python train.py --hidden_size=384 --vocab_size=2091 --norm_place="pre" --init_std_qkv=0.0236 --beta1=0.93 --z_loss=0.0001
MLP neurons of a small language model. Each row is named by its layer, matrix (up: input weights) and neuron, and shows model dimensions 256-383. Each number is 200 + 20 x the weight over its row's rms, rounded and kept within 0 to 999.
A block is one neuron, or neurons of one layer that tend to fire together. Before each block is what it responds to, as a language model described it from the Wikipedia text at the highest values.

Description: Fully predictable pieces in formulaic text: coordinate and time-zone digits (UTC+3:30), census filler ("were"), table numbers, and mid-word pieces (mak-e-up, Shin-ji).
L4.up889,168,156,190,193,222,220,188,172,165,216,196,220,191,202,176,233,212,245,189,224,198,218,234,197,164,193,195,218,190,224,201,217,225,218,212,196,228,234,209,172,169,177,165,195,201,171,192,218,219,179,201,193,198,165,176,217,179,187,183,182,191,195,207,201,240,201,178,179,201,207,236,213,185,185,229,183,219,240,187,175,204,224,185,195,196,191,213,212,213,228,216,211,192,224,172,226,181,240,227,192,180,205,198,217,196,212,206,221,220,195,240,180,219,211,205,214,192,157,187,184,186,204,234,227,187,188,258,185

Description: Fires on assorted tokens throughout sports Wikipedia articles: team names, stat tables, section headers, career prose, e.g. New York, ===, Result.
L2.up38,179,233,226,190,186,199,233,167,210,180,208,173,187,161,188,200,227,218,212,204,215,208,194,214,201,179,186,210,216,181,222,190,189,212,229,218,201,192,211,204,216,211,193,185,186,213,243,232,184,180,194,174,211,202,222,191,174,182,164,180,182,226,192,209,218,224,191,230,218,210,201,206,192,234,189,181,207,214,195,199,149,186,181,200,195,205,197,222,222,179,205,218,189,186,205,198,172,219,179,170,179,205,181,177,201,215,197,216,241,191,211,179,232,195,184,191,168,208,212,200,187,227,194,190,167,190,207,181
L2.up400,204,217,202,177,173,181,206,193,177,185,183,214,177,201,197,196,184,214,205,200,214,176,218,206,196,174,183,212,205,186,185,233,178,217,227,180,165,181,180,182,222,221,167,213,199,195,203,195,222,210,165,185,186,202,197,194,172,206,165,168,175,190,195,214,244,225,193,212,228,191,185,237,193,202,224,187,211,227,181,214,207,234,193,239,177,220,177,198,204,185,221,230,221,214,174,183,225,225,241,182,197,179,235,219,189,212,198,199,170,192,218,218,186,235,168,174,218,165,196,188,228,173,170,206,231,235,195,187
L2.up744,197,224,224,175,179,205,238,166,165,220,196,183,203,191,157,209,217,245,171,231,201,169,227,226,164,194,156,174,208,221,171,203,215,223,208,196,193,205,200,201,217,223,214,203,179,194,237,190,208,203,184,184,197,199,224,195,202,181,186,178,227,223,204,205,174,206,236,240,171,159,204,185,224,197,220,220,204,198,197,221,196,198,170,180,213,215,178,227,178,236,189,218,172,191,202,201,210,207,234,147,208,197,205,206,232,201,189,193,219,205,206,206,212,227,179,220,175,209,219,200,210,232,201,188,196,181,250,185
L2.up825,227,225,208,165,206,174,193,197,164,210,163,221,176,215,196,186,239,206,194,207,190,196,176,246,171,179,178,171,228,195,198,202,208,204,220,218,168,218,226,154,215,208,188,206,177,164,254,174,182,189,202,170,206,173,187,251,183,198,214,187,216,208,221,214,216,217,190,235,176,212,209,172,198,191,219,208,193,240,166,218,194,167,225,195,201,206,178,217,240,171,203,215,206,185,203,193,201,188,201,184,181,208,179,186,200,203,143,206,189,179,203,227,168,215,188,195,192,198,218,228,196,192,163,207,185,174,201,211
L2.up866,246,215,173,174,176,202,204,180,191,185,173,195,209,222,184,206,204,168,190,210,218,214,210,225,183,175,184,233,218,178,180,215,183,209,202,192,222,211,201,151,199,172,221,207,191,185,220,217,216,210,208,231,182,194,200,201,178,193,166,212,231,189,222,209,193,212,179,229,205,214,215,177,204,205,176,198,218,190,236,205,144,235,197,202,201,174,210,199,184,187,186,208,192,208,178,207,228,230,215,207,203,184,216,194,181,199,209,212,184,189,207,206,204,217,195,174,163,194,216,196,225,213,190,210,178,159,201,203
L2.up965,203,201,198,198,202,204,242,183,195,201,160,175,210,179,198,191,206,193,208,178,238,184,149,232,134,202,209,157,212,208,176,206,194,184,199,210,197,212,216,182,189,240,216,192,206,199,176,202,225,174,183,197,187,247,190,189,187,232,241,198,224,203,188,222,203,255,206,229,212,177,199,216,227,208,200,206,206,230,208,184,178,191,190,209,175,188,199,207,215,189,211,199,212,205,219,199,192,192,202,212,224,190,196,180,189,245,192,177,200,238,223,210,194,199,190,225,168,213,206,157,220,221,169,203,180,186,170,179
L2.up1154,203,181,161,221,193,193,169,180,172,201,191,237,199,177,213,158,195,197,208,191,221,182,174,204,176,203,198,187,195,200,190,203,180,188,223,230,195,204,204,172,206,181,197,219,165,220,182,188,175,210,224,185,197,187,202,197,179,236,215,188,194,222,204,192,198,188,186,205,211,201,189,186,245,190,197,191,234,186,194,214,190,184,202,176,172,181,191,229,208,212,243,218,200,189,205,212,203,190,208,182,233,209,203,247,201,214,197,244,207,211,199,194,169,222,212,180,164,197,192,194,229,192,224,205,235,224,167,224
L2.up1350,224,187,214,180,188,174,204,164,202,180,156,194,201,210,161,199,222,199,193,215,214,198,223,228,178,222,196,193,203,195,177,188,166,180,229,181,218,191,224,155,167,208,193,137,214,183,248,209,197,228,184,198,206,181,204,164,161,211,201,193,203,199,208,197,172,246,167,238,220,209,193,157,186,225,190,184,238,205,207,196,217,212,161,190,186,203,174,237,247,222,216,221,205,190,208,202,219,202,217,201,204,190,209,187,217,198,199,226,202,218,202,179,206,233,209,211,189,198,212,210,210,214,179,192,226,222,191,187

Description: Tokens inside formulaic demographic and statistical text, mostly census paragraphs, such as "mi" in sq mi, "or" in "or older", "e" in income, "sid" in residents.
L2.up23,197,216,232,221,218,207,221,164,178,205,178,225,210,204,185,198,171,220,205,182,193,185,190,234,206,228,176,187,222,210,237,185,197,192,224,192,234,167,179,209,179,253,194,206,222,175,183,170,167,187,198,160,182,216,199,216,189,192,225,185,242,226,247,163,202,186,156,228,202,187,212,226,218,216,205,216,216,210,209,239,176,204,200,225,211,183,208,198,175,210,195,180,167,223,175,216,209,174,233,205,175,206,220,199,217,197,192,186,199,215,239,165,211,202,190,212,196,232,210,151,223,186,191,215,204,183,208,214
L2.up158,187,201,217,200,252,206,177,189,218,184,194,203,195,185,184,200,214,224,206,186,216,235,197,186,203,177,199,219,193,191,205,229,165,200,233,198,179,204,221,204,160,213,183,190,204,207,224,216,174,206,165,193,187,193,224,211,208,185,187,243,237,215,235,200,182,203,224,210,189,190,216,172,154,190,195,226,220,218,201,182,187,179,164,221,208,164,245,179,242,177,219,215,203,229,180,184,195,199,196,235,200,233,191,158,229,221,216,196,248,213,232,202,217,194,189,228,177,202,217,204,207,170,227,211,209,170,202,198
L2.up168,193,143,221,189,205,193,247,199,198,201,245,255,214,191,198,196,195,237,207,206,216,186,178,212,192,207,201,229,191,207,194,180,173,212,210,189,236,199,215,195,180,231,207,182,190,193,196,222,229,202,192,199,214,196,212,194,196,213,217,208,204,209,243,219,236,190,214,183,218,204,204,201,164,187,168,212,182,210,209,188,171,198,195,184,209,179,184,224,176,213,203,171,212,232,178,168,215,213,173,233,202,205,215,170,227,219,192,194,217,201,217,193,222,224,191,187,202,218,203,182,243,194,207,192,203,209,223,210
L2.up247,199,170,227,214,212,193,227,211,208,205,222,219,170,185,192,180,212,211,194,188,168,185,225,191,188,208,191,207,192,190,202,204,185,167,222,184,209,204,197,200,218,209,200,158,167,198,214,219,221,198,180,202,170,197,203,212,170,206,172,198,225,218,211,212,218,154,231,206,220,193,183,241,206,209,157,231,162,195,200,199,206,198,190,235,201,153,211,202,175,180,179,217,197,240,168,176,220,216,165,192,191,193,220,225,188,188,192,202,205,174,232,217,244,203,195,194,239,226,207,162,241,203,161,210,217,225,203,183
L2.up740,187,193,218,189,248,191,204,180,221,164,203,243,197,200,178,201,212,173,244,201,206,187,188,204,214,201,179,230,203,207,195,162,187,227,203,195,208,184,225,218,167,211,215,208,222,164,210,233,232,216,210,199,192,196,213,201,206,195,220,200,232,204,194,211,176,186,219,171,222,228,219,216,180,190,185,159,193,166,201,181,216,206,213,195,157,183,200,189,207,202,200,200,181,237,238,195,228,171,208,196,185,178,200,185,231,189,182,193,190,203,219,214,207,199,223,199,203,179,206,192,194,201,201,215,193,201,238,209
L2.up766,223,233,194,194,216,181,210,192,196,214,205,231,177,194,198,215,223,208,209,166,191,187,184,191,214,206,209,219,215,186,197,185,221,193,213,202,219,175,185,220,164,209,150,176,220,197,198,221,205,215,187,228,203,209,197,212,199,211,229,203,213,187,173,227,177,173,252,231,197,166,199,187,193,196,181,226,214,213,202,200,203,203,204,186,209,221,204,188,224,216,163,181,214,209,200,231,218,183,194,190,199,218,198,184,210,209,202,190,194,185,246,179,200,227,232,187,215,210,215,205,229,185,201,183,192,250,221,181
L2.up904,209,187,221,193,223,173,226,210,193,171,207,204,167,162,205,151,212,182,202,186,201,191,193,242,162,188,205,214,203,210,204,200,211,206,163,185,221,230,195,202,185,215,217,193,199,167,210,239,193,187,209,184,204,209,149,204,250,194,204,200,190,212,172,195,199,165,184,211,187,211,168,186,198,210,209,208,190,223,186,206,169,207,219,170,206,209,183,191,168,214,210,181,210,153,187,217,232,221,183,197,183,212,208,169,207,211,179,191,216,201,180,222,193,223,224,206,222,182,230,234,226,183,212,181,203,203,237,191
L2.up1290,152,174,221,183,211,209,182,209,192,179,216,225,204,185,185,213,212,244,229,211,213,189,195,206,222,163,237,234,206,172,204,223,194,167,226,212,203,148,206,212,223,185,217,222,182,217,201,188,169,219,176,206,178,225,193,193,193,220,215,240,170,201,225,206,195,164,188,201,191,206,219,174,175,176,192,192,163,205,203,193,237,235,218,211,221,192,213,208,171,218,197,188,223,223,180,197,188,179,199,256,196,202,224,195,216,174,206,212,168,211,203,194,206,151,241,185,188,193,178,203,193,180,197,207,211,200,209,194

Description: Word pieces inside sports results, tables and match reports, especially round, stage and league terms such as Second, Relegation, preliminary, Third, and scores like 1–1.
L4.up869,263,204,227,226,200,150,193,178,207,190,212,218,170,238,207,198,260,193,198,200,225,210,203,217,197,205,198,172,210,199,204,172,183,225,220,209,205,229,183,176,168,182,188,178,175,226,183,208,224,207,216,179,214,204,203,206,176,216,197,165,196,200,189,199,162,221,215,173,201,189,178,203,187,214,200,168,206,238,169,199,188,224,192,168,195,211,196,208,232,174,187,210,181,167,216,229,217,202,202,172,185,177,218,187,197,210,182,226,224,236,221,164,183,210,201,190,207,187,196,196,214,179,212,176,178,199,216,193

Description: Inner word-piece tokens of predictable words, mostly in formulaic templates like census stats and infoboxes, e.g. mar(ried), m(al)es, L(angu)age.
L4.up1267,109,187,202,206,205,193,226,173,207,180,157,205,175,202,174,192,207,181,184,197,177,200,202,199,185,210,193,190,198,158,212,209,209,198,215,218,213,225,187,189,189,178,204,179,219,191,203,212,239,192,193,193,192,212,203,221,179,200,217,238,184,203,188,188,228,182,220,224,218,202,205,239,193,213,161,215,191,206,209,189,199,206,202,218,220,217,244,165,202,152,209,171,199,210,215,219,210,216,207,185,180,210,180,187,197,204,201,222,218,203,204,216,230,202,238,263,208,207,213,163,202,192,225,200,214,220,210,182

Description: Predictable structural tokens in formulaic Wikipedia boilerplate (table pipes, infobox dashes, time-zone parentheses, "the" in census text), plus assorted mid-word fragments.
L3.up33,203,202,178,203,218,190,196,208,213,186,168,226,203,187,175,188,185,215,179,207,209,222,185,200,232,197,214,192,198,160,204,183,182,186,218,198,203,224,204,188,206,196,208,196,217,227,198,206,248,196,228,163,214,164,211,196,175,235,176,219,177,203,195,211,225,188,178,187,229,207,214,195,206,187,152,203,187,203,210,199,152,213,225,202,221,240,210,227,224,163,226,223,209,206,197,242,222,215,194,202,172,180,192,199,188,179,214,204,220,191,226,220,185,177,234,191,219,181,183,195,160,222,195,187,212,149,183,187
L3.up65,191,211,203,212,208,165,180,186,213,187,181,169,217,195,185,227,212,178,197,197,225,264,190,211,201,169,181,161,191,221,193,148,206,200,169,210,223,187,180,200,215,248,200,169,232,164,211,224,186,221,214,222,220,194,177,202,216,185,188,214,179,258,169,218,172,166,161,210,193,186,204,185,205,193,198,202,211,197,213,227,177,210,201,184,224,169,189,219,185,176,186,211,181,198,192,212,190,204,210,217,229,208,210,177,209,185,167,203,214,207,210,213,203,217,222,241,184,181,202,213,222,226,246,229,190,200,224,218
L3.up168,201,195,193,227,198,188,190,193,194,226,215,166,218,198,191,199,195,191,189,217,190,187,210,220,200,188,219,219,187,184,190,203,166,210,190,217,201,210,220,195,213,199,204,187,202,196,211,204,180,210,161,215,193,204,183,211,204,220,193,211,191,179,184,179,191,218,224,200,200,197,195,182,196,180,219,201,167,197,178,217,205,220,188,184,247,195,216,205,194,184,195,198,206,208,167,218,209,212,202,270,174,184,187,199,221,193,217,192,207,209,236,183,147,165,178,203,157,217,229,229,208,200,225,171,212,218,220,197
L3.up223,187,191,186,181,201,208,187,218,234,165,203,225,212,212,213,213,233,187,198,181,154,204,224,191,205,199,205,221,198,232,180,189,183,192,226,180,202,200,192,178,170,202,228,190,199,219,220,208,204,224,195,212,196,206,189,210,205,181,218,189,182,229,246,219,202,188,182,166,208,172,246,194,199,238,200,174,184,214,198,167,250,183,178,211,194,190,197,200,198,212,215,217,183,191,166,200,192,236,190,179,166,190,197,229,180,169,210,188,216,231,197,190,164,203,199,179,246,194,207,214,223,197,233,183,182,170,200,201
L3.up342,175,164,236,210,199,196,213,224,209,209,217,190,210,195,218,195,185,199,209,218,218,194,210,213,194,228,213,224,221,152,184,179,183,213,221,213,235,209,201,198,204,198,234,207,193,187,212,206,188,206,201,193,229,183,155,201,178,189,210,162,224,223,205,219,202,187,160,221,212,168,250,206,202,164,164,208,227,205,159,166,183,164,174,171,205,225,214,192,221,194,176,201,197,205,232,216,175,174,187,188,201,197,178,212,191,191,218,185,214,191,225,217,200,217,199,177,172,168,159,212,193,183,230,215,207,204,176,196
L3.up363,193,195,212,194,191,175,202,199,184,205,203,198,229,202,205,174,201,200,220,237,206,165,182,200,198,195,215,222,225,201,223,209,200,151,182,184,216,192,263,179,201,201,211,247,219,180,178,203,199,185,163,209,234,191,222,195,178,236,207,194,211,208,221,190,199,189,181,188,203,230,250,194,171,160,192,183,186,191,214,213,171,169,199,177,223,217,215,237,191,203,195,234,213,198,211,197,176,177,205,192,196,169,167,175,206,180,203,236,173,236,190,201,236,213,202,199,202,212,186,194,230,201,220,217,171,225,196,192
L3.up470,186,174,189,190,197,189,209,203,236,186,206,178,222,183,221,248,211,201,208,211,204,179,226,193,167,191,191,192,193,186,197,184,205,147,230,238,206,187,161,199,212,202,176,226,197,163,210,196,216,222,169,222,206,192,196,221,183,194,155,192,210,176,203,209,163,136,181,227,199,162,188,216,182,158,182,213,187,195,185,212,195,192,162,177,159,204,243,197,193,202,193,202,176,199,201,201,212,200,202,233,212,173,165,202,160,177,210,192,250,192,193,192,179,173,212,199,209,213,167,208,215,198,256,217,204,209,219,178
L3.up1143,194,195,162,188,177,191,212,165,203,194,221,203,206,175,194,199,215,188,206,187,219,178,163,197,192,176,214,193,173,214,199,207,219,186,206,188,238,178,207,195,181,175,161,234,183,211,199,242,222,159,193,215,183,219,195,210,155,217,211,213,210,233,179,229,193,156,180,202,177,179,208,183,204,195,176,200,201,158,224,228,218,203,193,208,186,186,199,240,190,244,198,180,208,221,203,219,199,198,215,175,176,210,201,179,218,180,187,170,222,191,184,216,170,209,217,206,190,206,198,205,189,190,199,194,234,207,204,213

Description: Tokens in sports biographies and stats tables right before a club or team name or next number, e.g. plays for, loan from, table cell bars.
L3.up141,193,168,170,193,199,167,195,201,189,205,189,206,181,218,191,159,191,200,221,243,203,226,187,216,197,168,215,180,214,201,217,210,199,209,200,187,213,211,173,166,200,218,206,229,238,218,245,205,221,170,175,131,243,192,169,203,206,182,194,167,208,204,189,186,205,198,220,206,181,203,220,199,197,181,204,216,198,194,219,211,200,212,195,202,206,219,199,212,185,185,195,193,214,210,195,198,169,177,191,199,209,166,207,221,252,213,217,190,164,229,200,227,208,211,180,199,207,194,200,190,188,168,169,188,214,214,194,192
L3.up237,174,236,211,185,209,177,208,198,192,207,187,170,193,165,196,227,179,217,194,221,206,200,211,224,174,224,208,192,197,199,207,206,199,160,204,221,192,205,178,155,161,181,191,214,170,211,205,194,168,193,214,194,186,243,215,196,171,182,242,196,206,194,202,197,232,224,200,245,215,207,193,174,226,219,208,207,252,229,231,198,140,203,203,202,184,216,248,214,223,200,180,184,183,194,209,228,228,183,217,159,199,206,203,214,191,184,192,196,221,155,198,205,204,220,176,204,178,185,239,208,187,211,221,184,205,201,190,189
L3.up550,246,229,219,214,141,157,188,238,183,205,219,181,207,197,192,190,257,224,180,175,271,244,208,197,181,200,191,149,197,189,207,178,186,159,178,215,202,223,165,179,197,191,194,177,240,183,196,234,204,218,178,189,249,161,215,191,178,192,176,206,207,229,197,223,199,218,204,196,189,229,209,196,177,208,210,209,223,211,215,203,210,186,208,181,212,199,181,175,190,201,191,205,216,200,203,220,226,150,228,243,208,201,191,174,200,218,200,176,222,177,193,201,180,202,218,206,208,182,184,209,193,224,183,205,225,204,193,210
L3.up777,170,218,168,173,168,183,181,231,209,199,206,230,236,186,184,229,199,212,190,229,215,180,188,200,179,197,160,196,232,188,204,161,195,195,187,196,219,199,199,182,240,210,181,182,224,196,159,228,167,211,192,197,212,193,212,181,171,219,205,184,217,194,162,217,195,189,168,182,229,205,211,204,186,184,247,194,211,204,174,187,183,189,226,191,192,201,246,213,208,198,201,203,171,181,232,188,213,171,178,194,171,218,203,197,202,227,219,239,232,229,239,215,216,181,180,180,202,180,220,193,232,198,184,219,174,225,213,195
L3.up854,227,208,194,192,230,221,211,245,206,205,200,171,193,227,170,225,230,186,181,225,202,166,201,201,188,194,192,167,217,204,237,166,162,229,210,218,198,220,208,196,182,206,190,180,191,213,202,225,205,185,198,228,219,204,198,159,186,208,183,169,206,196,175,234,216,227,157,189,231,177,225,166,178,187,198,145,219,212,189,220,181,180,200,194,205,220,186,201,194,164,202,208,226,207,197,178,232,184,198,166,172,183,187,213,213,196,215,213,208,203,220,182,176,198,196,210,209,196,185,194,207,165,171,212,190,208,192,214
L3.up1168,172,176,180,187,190,183,187,215,204,173,200,201,185,185,217,182,247,209,177,214,224,199,201,228,187,197,192,197,227,206,146,172,191,225,247,203,193,203,167,186,186,203,171,204,167,219,176,205,205,186,229,232,200,162,193,175,197,174,204,183,159,178,225,176,179,191,204,203,227,212,213,225,206,189,224,163,211,237,203,183,165,195,216,186,220,193,197,184,241,166,205,207,176,219,202,228,221,192,208,204,237,213,217,224,226,245,211,230,206,221,223,153,195,205,211,183,216,182,201,188,177,228,222,202,179,232,195,186
L3.up1348,216,184,196,199,217,192,180,238,221,221,172,205,193,200,167,193,200,215,205,185,214,151,197,203,195,191,199,208,183,186,195,175,188,203,205,206,207,189,221,186,206,184,227,198,206,199,187,230,198,211,203,189,183,244,162,188,155,185,167,210,206,217,207,227,218,221,189,208,203,191,176,177,187,218,200,181,210,194,201,195,226,191,217,209,200,195,195,183,174,172,210,223,205,202,208,196,184,207,216,204,196,203,197,197,200,229,191,200,190,253,195,167,195,220,183,212,229,179,212,195,206,173,214,205,190,212,196,222
L3.up1535,229,215,185,166,185,198,212,225,191,212,217,221,202,196,213,199,193,193,184,196,211,190,171,232,203,209,190,203,202,204,184,231,177,227,195,176,228,209,201,176,166,214,173,219,187,151,207,226,201,178,186,205,202,206,232,205,162,187,175,171,215,212,196,201,203,239,238,219,229,228,183,182,192,195,212,206,224,234,207,202,182,189,190,178,216,209,208,209,189,171,220,220,222,127,174,193,200,202,186,184,196,201,212,199,216,203,235,214,189,209,199,194,215,210,181,157,229,182,211,214,215,186,188,181,220,226,218,218

Description: Word pieces and function words inside stock Wikipedia template wording, such as census lines (dens-ity, famil-ies), "Population (201-6)", and "goals by club".
L3.up354,242,251,221,223,195,191,176,220,194,185,199,183,196,203,196,196,210,207,160,175,193,210,193,182,181,218,208,225,188,236,198,222,234,211,182,210,184,204,218,171,222,206,167,181,186,199,198,180,172,212,193,195,231,245,236,219,205,162,254,184,224,201,199,193,216,216,176,243,201,165,209,195,200,205,166,228,219,180,225,195,207,199,221,193,194,166,199,197,181,202,203,227,228,209,181,204,190,190,176,195,196,197,191,189,232,180,190,214,192,215,178,207,170,215,184,213,206,211,203,230,210,208,166,206,198,207,210,196
L3.up805,218,193,211,167,224,195,224,221,209,175,193,196,191,193,202,187,170,239,201,175,220,192,200,220,163,201,216,194,226,189,214,183,173,193,229,170,196,164,188,202,187,228,186,199,164,212,205,196,207,241,188,194,228,185,198,199,209,183,185,219,206,220,227,219,179,192,184,202,212,198,215,195,187,207,161,223,166,210,189,205,203,228,213,192,193,187,201,201,173,232,225,209,198,182,155,206,200,198,198,254,198,207,186,194,193,180,216,201,201,206,215,193,234,199,205,164,169,205,233,166,240,204,209,238,213,177,235,208
L3.up1128,205,186,207,165,248,198,186,205,224,194,234,190,200,177,181,173,215,208,179,199,218,188,222,214,221,182,218,175,220,203,187,211,150,159,181,203,198,209,198,217,164,200,179,180,177,231,196,238,238,211,194,187,198,196,176,210,192,234,200,198,182,227,213,181,215,179,234,173,197,173,193,187,179,203,206,222,227,211,208,195,143,209,211,204,236,174,236,184,203,200,206,237,244,217,214,201,203,220,196,204,179,183,166,211,183,208,224,204,201,192,225,186,217,171,197,190,218,207,182,192,205,180,211,234,185,179,214,181
L3.up1195,231,226,209,203,204,261,174,211,205,175,179,188,196,208,175,214,183,189,185,202,243,184,203,179,201,181,238,185,221,179,218,200,214,206,193,202,211,199,211,222,245,255,224,214,167,208,225,205,198,194,203,194,224,238,196,189,195,190,204,221,194,186,196,218,155,180,171,147,192,221,184,224,220,209,189,191,175,201,193,191,180,216,189,196,222,191,166,191,226,176,152,180,194,210,185,215,196,198,209,196,208,204,188,213,164,189,198,178,201,172,211,152,197,196,178,206,185,184,192,222,209,213,171,208,186,169,211,193
L3.up1281,205,205,194,219,223,211,184,235,230,194,203,193,186,154,198,173,217,183,165,178,239,226,216,184,191,201,210,184,183,179,230,221,155,177,176,216,222,235,215,228,170,200,191,198,191,221,227,215,213,208,189,181,209,198,198,228,180,195,190,233,232,197,223,207,226,173,190,186,188,182,189,191,190,203,177,247,201,196,198,203,195,161,231,182,216,183,194,204,186,167,191,202,206,195,186,212,193,168,205,165,184,177,204,185,218,190,184,168,192,188,221,217,187,209,204,225,193,177,189,207,189,226,168,210,207,210,186,198
L3.up1286,182,207,218,206,228,206,211,176,201,201,195,185,179,171,206,207,221,194,201,203,189,203,193,189,157,176,190,168,215,225,198,225,171,200,189,182,206,237,212,186,204,243,180,229,188,206,196,221,193,188,188,216,225,181,208,190,153,172,213,201,192,188,171,202,175,177,195,240,168,197,183,205,180,222,213,236,163,217,206,251,206,219,210,214,187,183,208,180,207,208,175,203,204,202,142,213,172,178,198,203,206,186,197,190,176,214,245,208,173,208,216,200,212,204,209,202,207,203,196,190,201,184,179,208,189,227,178,175
L3.up1382,208,193,200,213,204,213,223,199,183,202,219,229,196,177,230,211,213,208,185,204,207,180,202,183,185,205,223,203,200,170,172,189,211,206,201,206,211,201,235,222,181,252,200,222,183,208,214,203,205,181,181,190,210,170,229,214,176,182,194,192,196,238,214,218,198,174,193,210,221,168,231,195,201,218,184,206,218,206,195,229,168,189,203,168,227,201,236,203,210,231,200,226,212,202,205,221,198,234,161,208,184,224,118,156,178,205,191,195,190,171,202,166,203,199,186,180,218,221,205,198,233,187,243,230,193,189,188,216
L3.up1466,221,211,214,200,189,187,232,183,230,243,183,192,159,154,222,178,201,186,218,185,172,205,201,214,215,180,163,230,220,211,188,202,186,172,229,230,204,178,217,207,199,205,211,157,180,219,216,230,227,172,196,200,197,186,185,220,179,199,183,215,201,210,210,180,202,216,196,180,173,184,231,191,193,212,177,219,209,237,186,199,214,218,181,216,202,205,202,215,219,211,188,195,186,231,226,182,208,219,196,219,219,219,198,214,207,178,183,190,226,203,218,203,193,190,214,211,173,208,245,191,209,221,181,218,203,262,193,193